Part of a small language model's weights.
Size: 10 layers, width 512, 4 heads of 128, MLP 1728 SwiGLU, vocabulary 8192, 45.4M parameters.
MLP neurons of a small language model. Each row is named by its layer, matrix (gate and up: input weights) and neuron, and shows model dimensions 32-127. Each number is 128 + 24 x the weight over its row's rms, rounded and kept within 0 to 255. Numbers have three digits each. A neuron's up and down rows have the sign that makes its largest values positive.
A block is one neuron, or neurons of one layer that tend to fire together. Before each block is what it responds to, as a language model described it from the Wikipedia text at the highest values.

Responds to: Dashes in medal/sports tables
L7.gate856:174107151137119127152166151126114116137094147126156106138096113145100129127153142127143126144117137103126110126120070106122090121133096076148088142116170148122129118157133169092140107103145109100115120121103171112119149115094145152113106152077120090079122097133133125146130094176114107119
L7.up856:157128138097132091109110112111127146186131156132168108130130114140087186083137144108159159119159135109142117103128139105117131083116125111124174130128179076096152133122141150087083144103128110143135154174135150121138108102154137170103118151084168130090093105121130111157127153081100168142
L7.gate990:147143152148180080138144090121119120158126134136148099145124156110125130124143112130120105159148131145112090112132114112092150134080151143140144158111162100140103120127163106163092117148124118103161139101120117114104129124154166133116167119049122139123139135150090085123153119129144128140
L7.up990:176163152122115192125093098136116151126125102114141137112125153070098166119112123170143100111161111111119131137132131121120124123132127132079120162113116131111127105146123119149154143149103103127109114123111144132073123167131102133088129114066101144116055073117103079149115135139134118115
L7.gate1032:122121131112134119076166099129105113129098140124159167134155116168128116177104094116122158141087083129155117131141175119147067136133119136173155120117086147140122095124145118141098097141169110140132109145116151144168142121131156085110163143058116151147129108139097119152135136161084140162
L7.up1032:138135139134130195110106134137113129144140138109096116146129140139147120106099115137132120097100158117156104085137182103131136140115135151122104121109102146142127143152127110141102155146123121113151153138124190162123148153137136150112132122081122119130122142142148102129084130073100131135
L7.gate1324:144132123129174116167118124143138102122084124088138067145111159129114137088107107133127097120101128094102095143130153128104126114171154138142117111116150130173145169158134106107136157135165114135128088119101107128145110099071170107140131141109120091117134126148135129122108102123138118151
L7.up1324:130085134134130120152127138122127112122131134150131126115125132124126112167131125102122181090146133148154098151161106119133128136175135163116125138106107137163150150141135132106126138070140074093127124109103104138117135122138074164162088110077089126138147133120153104120126095112117129106

Responds to: Incomplete word fragments
L3.gate684:114121126152160150139135141167096137130117136172151137166111094157135138168158148120105118117164135142141138157133152129156105116111125117133158098118129122150127118159136078127146154099073137162168162123113132143133106099085157126155124151159119097133108157139143163121140108129089079131
L3.up684:118141154115131096158139111124132128121105132175098076119132145113114127114065120148152141077140149124155085151142208092157115117124162097105144140101105133087145144125105107130184138136113109146133128157113130139138188130156075089110146123157117146122137099146136147135103156106135106166

Responds to: Word-initial prefix "un"
L7.gate75:135097107162086142097100153139143135173113145147105143071125135130160126125108103100139161114117183110153137140110119117099099165136075122109107092110140142121119143130117152106177125133154108138134126095143131104113154106118123146082093124141098187105161162181130127138134120118160119110
L7.up75:102149110170102153114137094067181124148148126151158122101115164116132107091145143114109095173132164084112127132135141093100087133121126100156151114144157130178161129136081094130130178120156160136131153182192126150135133136159153146154114116131116092138153179080140110092056093082171116106
L7.gate450:152094168101130134116155076096093130126120143133171097136168152138092124155121072141129103119145154159122116148137122132104132134105146132120113147104165106135134109170194139152108112098135120113132145127126142149159154137095122087096114078115083174115136136138105119143067114148133130169
L7.up450:116106131125111125132128138124129143115089112142138091141131132114154140129172116134135139150155133151127107108110101151119131044115128149100156157156089128160179146116082129164121137155125118167109156107135146105132149100134093127136103148132119170102114115072133140169129125095134120159
L7.gate1039:097165166123163121153140125164133094150109110091140090132130106144123135094121101099114097116142115150142107156133117148095100105117114121163138114130148120121121129138133102118132124147130117169151169113170124109131159136117113147158106103109129132103098127119118102131147159143151103133
L7.up1039:138135128133125110115113132111142090155156098123113106114155121112135137115142118140122144114130144142159111107132129162120147108119096122128111176121139117170170162108097114144148129143128078121160161138178085141155135129114119110135138120138153107114120085103110128138111130123145134117
L7.gate1322:134125177166142132146134137122117129139068154123144138123100129094086130137147143103115100119143128123102085136126116116114124108140109125137099154126146117164166131136107136166091127138127149192109107141119171125118104116126110149129080107124095119111112070142134094150089119118100085144
L7.up1322:168126146067136134146113111123104143074128152124136112118148096127123112122101156158091117130154125127157117111116110134139106157102129134110134148089148097116118145127119139101123146139141159130117118083171157150103131117128143127112118125125135118129144121126134123136131119158130152110

Responds to: Medal-table separators
L6.gate57:163088135129108151113128148090138139106125110129103132128129102132099134133127134089152130134104150119116154122123101130133125141146110075118112136096159136125127108102113105165103103134143140084066115077167110130093125129095130117122140143070146160164113118139126136160086125168130118126
L6.up57:100111111120110148107126128135133159130145105134165106106129133108134138174132102123074148115151113139137113158161118106128131141074054093110064113124129132134127117159138093129135144091111111120103106108146109126148117102131135087149109129162099117059157123129125170134117089108145109094
L6.gate135:100168132139097098093142129102185157182142128119153154121147180087126101101081155110151126117105133108115136110098063115131152115131136163147129136149114088101144140127114116137118108118141145134154159108164109139079120100109119172139120144138141128117129094104092104125104162103164150139
L6.up135:169161138135110138113117116159157165138140148143133098105086135102151119106133076134107146105126124093143119132089166085116171139132093185124152191116181116120138155096098133153115134104145149138142146134145140129111102138119108161145090165104090131145121168109145128137169111124134143150
L6.gate279:155106164122175128088145061146078109179108141158133111113156152098126132098130145114120151168105148126126124109134133107099149132132127097136130111141135131101158121140117119107101098130100091107089106116156116124131120168107098113146131168084137134134116148133162147171132101117079131138
L6.up279:110104183116125142153128115118141175127139138100129131122140156123110102141124128147101131107120120141149136158100120110116128108140161116139127106108136164111126165145201136147055153114143126113131110140128036139086122135099102109143150107099129086122089109153131122156118127126109129117
L6.gate386:102162106118122108171118111113128140151102136112107141125099075155129155150125095114103124109158106116144116131137129134138106124090129140167153110102103146165121115126104159100142099083120153129147095134115101139102126088078113096145074138104155155129158146118121119100160153098180106163
L6.up386:111128134136096139128087149153137100167095107108111143121129106115113116118107154136107103099125144120156129131112136151116122148139098113083154183071099163124091089132139129097106152125116114157140125126150124121135104105098119132180089150138119098122105098123125128111155141123168151150
L6.gate496:121149124159149115152185087113145136125102130125121117086156129153134126136091167090085138145136145104143086146133131136133112142116133104132175085179140117109107105159107115134114139132146083104146146103136145140126147165081092131165147142105114136156146144118126120134130176111091133155
L6.up496:111157122150099134156114128127127147185157162121104123123097130176127146126132135124134126110125150118140110131117140156115167095100113113105155093126117135136137142098132157127130093141136109109125089141131127140120087104140149144126090102119099111157140137078151156145130093083155118150
L6.gate525:143131099131149101160135104137196095133134123193113144168083167115131146116091148120116112119119120173141106152098112116074148145117135155138097121115099112126128097104132085155122131116064161128138109096154129172177124139106118097168134165100090089140111119099118106117167102127101117068
L6.up525:152164103079067133145090162144093115110123109096186073113126108105101129123128148108126094153108078154092123094152141170160147116132113117140090086134122113160152154091104127110140099125128129147158131132092107129140146109165116164115167128136117114113132150127124144098137109153112153129
L6.gate585:146170134135138122119145137129124135088138178128150116106124136118136147165106126148100080120131092143138137106142117085117064126168136138142155125122117143146153073146104104115155074137103117126139075136112127116137120128114176136093124147117127155160117098124110128143119149108127085151
L6.up585:112115213114155124125105093120139099130158099123143126142103121168125084157092138146101118134122110131150093161152138062162151086118094113097127112134105167094077130141125147134144149131116120141117131165081119180101133133117149146125141132047092108120123185168130107104136154108137181125
L6.gate754:164127146139120085116130141153144104144123131097102106167136153120150174116102107080139124117146151121129137124157142075139124131087141111150129117051125116155110132140104114116118118152133103149129142142103126150145104115126095160138103089114161135081152084116142144152137117131096116143
L6.up754:160108157116076121107111159090141133159118182123116135163125150094142146106103149161118127151131133106154170110130108125165126094125125125132174141112132115146122137128136139189129095104130109126104130103157132113130145171138120107146180093137131118200092103140160132146113155133178156112
L6.gate911:118142137141130085085129130078078099142118114123130130097124130140104138112129109133132160087142143138151150157125142119144135139137123102142123111111085145135152107138142169137154084132111111115164135110132165125125091129134133107119123136123140113159156125114111105149123117076118110101
L6.up911:088128146127141107098172176086127113136102127077139165099104141114143099158159156163166137132090142115110093128128128064133116157122100133150103090112150133129131109156126075149139166159136121094143114146165099116146108179171122159098148143109142122132136141122113139143130129098118126104
L6.gate920:153128160153148131121101129097130139171139098099121096112104099104178149115152116141167105134098078136182147134113139143153135128133159143118128125114097117135153119081144116131119137116129095114160150136129124117128122117128098123106148140111116140126090110155144194111115102127153106152
L6.up920:140160127125139130142158104107168114131100125159129153104133112112194122144065094152124124131187148081084155111139104119126107148109150125169175151123135125091136111146149136118148127167133129152146151090133114135152090116119166110095080162159123132145116157090073117143128103092119102084
L6.gate1018:112158118128144131122179139091110100126097120163104133087125093108099144126108137140092144114123119157151088136115129060155156097149103093131151153135129065098096109095115123147119108175145110136113119125164106115143122161107139152140120128103109121157119103148145162180112107116138129147
L6.up1018:165156189115158169151185096148117129111110133153102161130102104112172141143148142119142142127086148107082148135139160118183115137123112135175118077097161128131094087148138142138209095153126140100131092101147117099154102134175128151106136167142118169154177144137143124134148121111088162136
L6.gate1119:172114161177134074149149135109176154138095153146111130123101123118127097140111134135158134130083112094150126112121103123081125131129134114117103125141148120130111128152117125140136132111122168117134129081105137140110153139107142099164120118103132130142164087111161127158131114139092117098
L6.up1119:147132131125118090137152140149122125185156155150122118160115146128129124083091154087142131145132155117135112117131174161148123125159182126139130129159136148105121141098115139114143125098164148093120107127128092135105165106158115115080126133121089117115134111116147128142167127137128115173
L6.gate1294:137154175097073149121101116107124091154146127158119165174112147151141118149143137156142136128103130164145089126121140114144100103129121110150117123120123114154130100165095095117089126095099094112075138130157105140136154139126162135105109139154137147142116097104150096137103108086078135130
L6.up1294:167123159085114116098106111172129101127151101142114128086113118103141141127133101127117121119138086131129164121145094139124100143162137076105140141142122126112113122120154183129125115137099102116134121126169107112089177124107124130110124104160141122126111113123145080081171107115091140129
L6.gate1402:139140097108126136143130128172107100146113186123089151096137161152121118101102155128100149132137141146111135170167148109087109096139119139131123093091160147126125125123160126125128108135130122136155136111105111140115094109095094105113145115138117157087130133127134125084087114182117181081
L6.up1402:142114166135152108104148124136151134150151152118144159108101141137068074085109116148105139132106110177131149116133154145099117099133121112131112128119116153134116095076146100110154100077150130111120138181120124132163133111130128102116148134147092139140139103110117104125068127125154122162
L6.gate1510:082155102147124146145135088059124103151150148147127107107112176136116093149186129097050143139133110118136122148146103128107119082130084143177115107096153151155166124112147142164127106123110126104157142136095130148116148129118154145119086135099083125086129092196116093106130097108076127159
L6.up1510:136134124096102115121090115167115141104142140138117125123132147091114161139131133099111127090118114170097150106127107114161172093084124111122111150076118128167123103110126088139145145142117165110117098126144118125115104132132171151127089126165076103115156141136142115141124143140104076137
L6.gate1663:148112122093134178091123106173123124098130142130130147100120096118076147094127121135091164151149127139115107115087079122130133119157110158144139175092165143144100110115169142149108121108127103122142121098104143137155094137133158143108158111118108091149091102152159118169125113145152153106
L6.up1663:138124125162134092139083141139133149137128128115150136159162146091142105086108139111118133107167140144104113140123153108138134110127126117128124120143119113128119118157134173111122147119097148064185133099103074143124105104134165127149109112136126165116139173105160103149145160110063104076

Responds to: Adjective-completing word pieces
L3.gate1724:126157117125144119140095099104130167149126124146130148163163176172151161126132129113150139154155137103140117089099143126131141114118100125160101132156143139175121145126124138137088136153087133174136162157151132099094152143144161108122125106075130114140113145111166146149139110141110129100
L3.up1724:108162126152105086100090098130115128148106139170129155151125136137135108110117131142141098151107126111080132095143100102131163117144079074135118118180098104160085094129129138150122140069130158115105129140163118148097113178120093136134098100130156111170123162097115140151125051140104076106

Responds to: Word-initial "un" prefix
L6.gate366:115091099143141126130116107044139085148145106150122107095104125139125091109152113146166098126117104140138094112113143105132131147152116129176102133136140124163095183130122129114088140117135138148098117151150108120127113098150112134078137124127065151082143149159129124131083120093134155106
L6.up366:151120174074102166133122134120126133133100093086133089112142117118114173125144118141143158192123116126119123110105164108148121094139115139093077117114091086127107126160093149112075122118107107135122098165095090140150137113130109106110087111134110136090151120125141118131129127108126112157
L6.gate378:153119145144163106133131141112075079126097119143144158134125110142165126109153112169175086149115116128154120097107170144117174079102105128103139121144138111125096177135091126086133183120127124133120107159128132115164117116138119167127135133141098158145136127160146149153107142111152113127
L6.up378:112114176145118106142111171108115139147130158115106112128129147153167085104129161136160153164147094119139130103166157129159107134109116114090140129120158123172092099139098141126137134131137131133105096112154128096111144100100086158075173162137063109125144142167161097162130131128088091146
L6.gate398:126077118107097125117159097130099089152115116137134162129102122115132144127081115129128134143159121130150151114103103125126105138127116101148165151109148125152131096117147080128157160111115133132153112139123121125146129154137150093124150139146126133106180068082173152115106130174172139115
L6.up398:127132165160124095139137165090149150085154151136123159167094101142134109098104124153154140113118163130161110106126147089124143117139113118170123134115136167133139116148131123131074089161127120137190143136182150139157138153114132144143131099134126145162123144100133102188108131148165091159
L6.gate452:101144145152127138186125151137150113128077147179153175122130116072102135106095106125124096112131142102155107125139172161161106119123113122134097088106098117147117135121117132149118117161148130152137156117098142118093140126143116137143160132120116116152162141132136131198132103140132134131
L6.up452:085175121141166148152100091149132117138137105137145146113140124122135135053179156085148091142103127133141114089078145133123134152076131127127116154133098156117181150140150097085068125126152143171125140144163186086097122130099131112084145133095133150123170144118132145158141166182106113136
L6.gate693:102129146146132151164162081098102048154109095131137144124131139161120121111103093147143150122117128163116104118098131096141091164121083140125100144089123152138158149117181136122147152087126135133150135127153146137152114107125149130113181150152132112140107065142133154146096112090101117153
L6.up693:126123096116123145145136133143141115118107115153091131161099138144110135155162136148112129159145099148086137149108120118109165118094078121108094160117135126165087137109117101156153094151119115100136074121114157079131105153150114124112112114120097122131081116101094164142117135099143131141
L6.gate776:161143157152135160129144143157106124113127163066151126108152132114127165178138124165108153079168086157123146142097132154150132116084119124162126141136122142170151151090126126136113120135119081150150086175115111171101139140111124117125126169107135143115139157126144107138130099139113152164
L6.up776:086147131129194112139131146134150134145183107117118119141143140106107148141144110103130141137123137131130153155155148144138172128128156120131122130165152122121119170147150156131133105125138123092104143125124144127184135107113113132113095116113109083118158090113109139101190140114161100158
L6.gate815:149117083126105141125129143117155123136156119129139138110132120112170130125080137121098177100133106123129128077109090103121125121133113136135094108145168129107153112136130159141094134170138124100115153169123135119146162164135116120167127148142140122137131177119133125124103098127136152121
L6.up815:119110146158129123165161104117091111072160100140155139133141171126107125144139086143092114142174078113133134108117197140089148123110118146116086139120152154131137111123134140077130141151138151113136161119126129108120135096098149149130143137128141156133119148155140109141121124093136144169
L6.gate844:133107131149153098133139092108146138124157118141119139088119128086130138126091107138144149166135102166103104106149105144106137182170147172121139127094148100193154121128132125144112101124114115148104140145130099119124099119167112157125161123106098068098092126116115077138111136137136114087
L6.up844:123143142134109109160185173152097118131155096091132119132099135171159144144176127146125115105158131172154132120122188117123147110139139120141147106137119124125155155144115144132161135119135090128125122197122123129114126183101085123128116149160113160111170113100151084140122155132143100106
L6.gate862:112103088119163143125138088117133110118171182096145129118132121095146135145131107133131108149115152100094158148131125122124117140124145088125089117122122104120085132125136132106114124144078111119099111115123117168147142098174150087129141149154154113109112096122109084140093139144148130150
L6.up862:109130131143148168120092103141091141146137097145122139104124119100153112110147158094122149117117126128117141143160097146137107136129140102107126077157125120102138137143135163125137115158161135131139120157195121150149109110122110104136099134110107122116126132122124157149125145135103153143
L6.gate936:112127092123150149165167073146135098145131124138133113159121144135129162126177133126073181089088101191147076124122163097114142142117115151153117161148140106165126149144144142124078124175141129131129105103160108102109138135138166089076142161091128170098136097123112105128123129127158142139
L6.up936:099160113094117146134143153110094150124114100107076149116086131127140150143109124146129123122158140111102099142164096143135144106110152091108162156108125135082139099141135130126102115165159124181126160092174107161154123138160141116104131123140129143122129133106122146151091165130106105140
L6.gate1083:138125131138116108119138122142118074114088170125129160118151118138100144133139127102146130090180127156070170109173099120114148137100144089168131139122082144146139092113134128159143153138141112148130147134159160154119131112135146125121121155111147154107118154111142137141140175150141097099
L6.up1083:133125164126146107122132162138113104122134110126135147119161127123123096121161152101128153168133126136106123110136156158102112125160123128153151112146132136165130123139123128119108162092145096151127106163138141102108089131170108125145150105109107145117149146112161127152130157109153151141
L6.gate1086:116120169099142116115168150115104173122089110151118152126144123164157134155142099140152164183122126125094096144125152107120112122101165096135121132094145134144122164116169158183125098165155139116157111154109133130133104132124141108142126140115132136146105089127158127105091113099143132128
L6.up1086:138190118124152121137130134130099097153156131154168149139107157071104106134141135121116099152180151099120117119099143107137135153129111161133107121122165111136095130113116142156143151180153089169151128105085104124158109133098149124144116151079138163158125095159123145138090117134119101134
L6.gate1189:119096132106115101129138120129121119089100147092116121115145130083107155094120091143099104118148079100152131097070128099129124125097140138129150083081092116136138108125088143154126129141096107164147161130131108170189127182141120115120136137101124165145135113133099143116156096108120127146
L6.up1189:097074113109137154164143137122127118109110163159135145165163152123123084123137150152132155151139140117105157088123072103129077152127103108149108136084163112125134131130115139140123091084120145121113128135135066133101151155158137096099151138159097134107105140128143128106068135094079136073
L6.gate1393:137135113099135162102117129086138121141114131095098134147103071138112132125134118093135088160111136161113135143101129151114157142142138130125121119122151115164153137146132131136143104106119093155144153140126098112118150133154114126156108141133105156126132113107147142147133106124143144094
L6.up1393:118103155080134115102121143134127083048080112115139131114110109107057117120138122133144133112126160191146119123122108105129119119145171142141098107138152128155096136160130128127139115122128161145122138119131093138146112137119124125133138127121175134101155103112115163143136124110140108137
L6.gate1611:097139106099121132132106099147138097115149089112133123135130142141133154150060152070114132125143095148100145135119146138140124106085136123159119120102131076159089115119172130140096089137087088118096158147106124130122106078088155063115110097137150128129097174082119110154140165084171132124
L6.up1611:108115164137151097133136122089165129109160133117119107081147091135113097112169127128132089157115143108120130151063121110132141134097136118124099113108128091151096124146151093140113163118126089142092108117077161146073148147102121081141141109097101168125128138099123140132105129179112130120
L6.gate1698:181158113116137102182114119154130125096153154097077179146147160147164124125144137136146145145091126139111118122105095113103077110142165123171133093098103152176095119148165162144144140146118139137136149104094126107111087136106140078142138141139126135180100120129116100151098116122119176211
L6.up1698:154153177118117137124124118104116112081121122139132164145116104119162110142112099163131090149153157128109091123121092155120129119149109129153136104121149125152088118145140141139129109065139089120193135140200166124125128147137168105103074120107146135154131115116106156135122117157142116106

Responds to: Ordinals and table cells
L3.gate1144:125135152061095145122105124115102119078139073120145116155147128099142129125107073145109138166146087116154116172116130087116149175172109115135175127136089114140117149147155119081115072118115114116117149095113124174090154132134109141105112153146110098170125138088122100125099143153132150132
L3.up1144:133146144135170102095140093159110139094109105113085140139137154145118145143085122168101124159170095121101127166132139138131121127140077144183117104153116131152114104101158127120148094141142115099157133118118145137131137116169077135113142137116144156138123146120094168123101124165141124130

Responds to: Adjectives before nouns
L7.gate613:099145113170112120115108124110124070132124136110147129135125094126127129132133152150117121180109123142086123141109151096151132122152104088101120145168113120152107138082134102140089159152137090137101124139152081054117097151129141127142115137108139133103131091119092109160140167136134119125
L7.up613:125170108126095131140126109089114104119156173111099147130119090126144136172120157135111150145124108153137101110132120133125140096167105127072140154123089093165142132135147072142114166123092133151129109142130134122125120113100141143187076141124142143144134111134094176109121161142131105121
L7.gate624:123136126105147094119133156089113166149121116139149122129133119175151129131191116109118088163093163095113089128145151112108126115118104138085151118138152130127134137136143144088126115152115114166084136118092131131147127163142169118149112135105133104121082102139151119092161097085089158088
L7.up624:100136094131124182151137128148150147102112082116164125156130135138148135108099131183097155123114117098087068104118137149127144119142142126141134117142109135100132119118085121182119134107162144137135111166124147079123130154141122133146164099145101120119147124148130079124087105110142130142
L7.gate984:114155102146138119145136168117125105155109124131175129158171145110161153136131077115141126119149096137135103092145145134126125116132137097137117130129155054121146108166130079133159123117173163138113128099119067123100098104137121176168077116151096142123092116131125151127139153095138137111
L7.up984:122135101147123176157145113135118117150129095112132118120138123120136167150108130129113099137124094127099130121132137141112113146096150169124124107100126132176167163178107078155072141149144113141127130128163079128145125167117140169128113097139081145117112147128143133187097125146104152118
L7.gate1384:113156127164059148137113133065135129118092146136114130120114089131117123142112110154123127126138181092156105155122116101103120109144055107169142163147135129160138132135122081126131155130113179166131089151136106130157127168152123151112111160113171131106098147118129176135126137125143131133
L7.up1384:144189072162171131143118113132130104101109131113091090101127141159106138110158111128117114166119148088163166126108127138137134111110111155145165157121104109133110094105143115120106162081143157130154117162115107081113126152113105135165145110169148101096112092124118123145093119156150132094

Responds to: Adjective-completing word pieces
L6.gate13:111127097142127106147104103128084086124119116107168118135124137101155148090144125165138045146098104113152102081134128104143130099126141133108097161112118101114166182116105139165133106112157164148126119143128137107132068145140131146135113160108149121107126150105074151124184142085118115150
L6.up13:093123087145126108196135084124107102128124129091164175136126140131128145132153186127131150147114123128130120106149148086123135089110132135108123142141097136138106138176127109091084107116114150167116133170141114127086129115111125083140137117128173109116121132145093122152158140108144102151
L6.gate277:146142078180126108174147172147106155077133136122089112174131131099130109155110122158161132143144157153130114116143157099154141087151151119155144200127137088153103137107134165119121127110138129124149158155141106105138134136108159125168107115134086142117109095131119147161123133153146139086
L6.up277:112161141124092149152141096158148108113141138108163140127132116148155134138151168176122137146100119161097138106117124098126109100157103139139144150142155143143139147108144119106119101126143145119104138143145132117070093129142139160102103125120138172146141089151161116141099129139122124105
L6.gate288:115147102110134135160109125113147079135107076129114091151112078178160164099150123137116094099099134135115168147138133112131131148110135120121096103146134153118114139106133142134164162151142124150114166142143151111154138096129154167142146111119121133135147118108138132089134112123125071052
L6.up288:097139097083177111107115120095094083108149062143130122128068084193134106155094092138101141127104124103169154161120181143110146123166154160169173143109172155125115140120085136135115127097161129141144143146133088159108136165108150116176083144138143121146161113134112114140117146100159127147
L6.gate404:114115142097130132091116129184099116145127115180135127101129084138158130157109111147121124089140139128165125133150161083153142144084124103176161123125124163124136167176088126142066096090108147126105164186115099145115126158114119141156127145141137130132084114152131120167104151119166127133
L6.up404:114153127097115145148105132136143165111103158139112144156101098149118112141128159124132120121125146141121112138102133130129084065149144064141097110113127120135127145164148182123111135132142116117110113155135105156092133146131085110133110142105121139099116089134118123110143121094132169133
L6.gate435:120127142146123173127146102151164124144138097100086097153121094163141139137142138124107100160112124143067182138138160140134174155092106133093174152111110117165135133105128102135146146106148124129136175150155123105139132166096130139147122145118077130160093098091149162154106167145127145169
L6.up435:137104133149112135097108134159121128156098144113123122134118132106112104160146146103117128134117082167121135170142143108148127148156107102084115141141146132162101139086134094123083118155166140132106179119101077170087099106109151133122176103135116096075110116109110128165162131121114088127
L6.gate445:117158103115107138156101125103122180119132166139130134103141117137117114142127124177080130148110152093145116108130123146153096121126134141149098114159143143168143155106132083150120137114065170130176095129149096125122095133080147130119115128151124077147118149143145150145144140088118118099
L6.up445:076135081163103135135135134103132135090138123140113129129093110119128120165123152117138086186132124097134117126132166134095147138164124142171106173142123127185127147101168139146123169121141137101065138126136149111107112130099141126135135127174154085172134120170122157126096112111141116136
L6.gate474:111149158140119157121114146054110127105150133126087112106124151090131111095098163166139113130158126094134167135152141147171189106135118123155121133129151093119130115128143104140172163162150161115168134125134106092141114127130144158158172114122123129148089130101118129107154119140150168101
L6.up474:120121074117083100108084158135153109131085096138134101116154140133109110110129121120146149117136136131126142164104172097138105134110106101114134141140126095134079137124158091119112116146110133132119094103143075172167084173099116141089126091090125125067123123128109114144138118108075084110
L6.gate562:111149142136136175129086130121134166144156143161067185140128166164101116136180143136129059093121129145148090150109078099113121130095110129114112123124123146130117081099097091135155139108118149104096100120102176133119117140086140120136123116126112137159152153090139114147142128104122141130
L6.up562:125123111140150136133142119132128129155086082173108148171122143168110175139079135114077121137123125126132110159122130098158165124111158146124150125148126083115125127101178149144120130108173102109143112104119124106120081137132178126113141118115169142124169110109129202115142138152098115157
L6.gate867:124130113166165117165099113128132084125101154155091138134114129131152144143144145153138116153116119100131128111141150104109163089124129163149104114132148110081147127098152117109137117167152138171111170161099158107127159154131102122123173108131113154065126131140093122107094121117169150095
L6.up867:124153137104132157116124113121162143100144114143215127186168213163090121130110125100148141153121150150107125090141124123087117090141121144129140148169092128159114109121155104097081121115096108137123112138101145131124103135155091129120123104093105112127109126115151112138137160120182137118
L6.gate872:173145115126119126121152098162168127153160160106142133116150116120114133119112100158153130127091067096100109150149157135124156115143142143111093114125155109106131138149142119127113160117136144192102144142081109112134118162132143144146161143105122129111101110126130103139159106104116135148
L6.up872:093157119101153126116124085120155144172162130137118132148130082124130095125136156135172138127120098132087163151131136138115128133140178175053107122147134162090123115149116132093119092105123138130134181151143154148129144123101080115154105139143117118098112117125127116130180144120085105143
L6.gate874:134075102143119152079158141100167136153125163134124123136125125091144127136134139116171127111129121164119147151139123116117116108077114122102147108131120106165146129152108142176114103136043150178154173149134128060132142089096114126147107105119101166147118119137091119122076139119157114098
L6.up874:108114163153103120138131117108126138135106176140130141151113186157133125117136125119151141148136137091131105134130112143151119139152092114133122130109154086134129152145152137150065134080160089183154130141126112139111142139076149134130103125099111177147126087092100146092106127096126138163
L6.gate1084:163128097182114121134133091138137157129107135120105163132125117146138131138078124124109191140128130130103111132100131087128191102133163163160130134118121132163142169114126124103132140157155117109145113143154099146080103110154142138133129143116138137138080146140128115095137106145136094144
L6.up1084:097136104140108124149120149115151123094110121146112109114117103140127109085156157097128091151122093118134108099081141120156097126114164119124142119094102136115119120156129134113095119130151140158103133140148133154138092141091134164117127152143163083130116174103137109127113117144158136113
L6.gate1180:135088112139130109142129123134178116142129132094073167106141092124146134140152146106140137181121125083116135142134133109154098133139108127116125159139142173134138139136168111110141147130149162118139108141185094102122123189136149156103092149100151140138084148090094138152147162100146092145
L6.up1180:117143150133111131117097080106117089101129152161151157146113120135099132149134166114152154139102123190124184123107112163133100095147124125109103148131112126119154141151155080088115143126110129151073118106120138099158133157116112140119132094119115112079097146101119126146089136112106148119
L6.gate1290:135137113154148143146118112123123125157114146163148128179128120112138142115127122143133116079086131112135109110164132124167143067098129111148077155136089105154058144119123098149133099115143121137091127116075158119169117080144150158094090105116104136123130153116132123134094127101140124125
L6.up1290:139161109140124088102122127161144149136164100201132097141139136097164128157146117141131127110127167081174114130138122150123146123093158112120094113165122150121140114102118101092120109140166162161152143166108091154160114109143133089144070175147121145132124142135113129108130081138106154089
L6.gate1483:138133161155158086098109100108132112106099103118156115113136134097149101084093087134151134170137112146143090142106117101111167131120142097092113102104151156154115112091136133151119162141157163123125085149106149103132127085133166151099109121100116137108177137137171163109132116113153123098
L6.up1483:084176139122166151091118162116153107138122142159140145130143099161153161133119143137101137102111074140138110125136081126168081096123119138096135126133134126131115078110121141128168110148103153101086137108101131138108151139118119095123128124175151146123096172143140131145095141123119115122
L6.gate1631:121127121141091118124111110123155135133161066126145093124149124110142149123122153208124137149126142124117161142129163113107099082111114110094145119109111106084114096153139059131139143129094167140151102163140136136153099173171150142129100159101154141136110103102105099126127136171131133167
L6.up1631:131126113163101115135158133158114108125130153077115120124142128146122137136125116141115121140148144082138125151125147108127121100090144097106095147152122097145147125114153149162122177123135132145139136143130077148125099162092148122139050127119061164105097136150080113137123128145142126182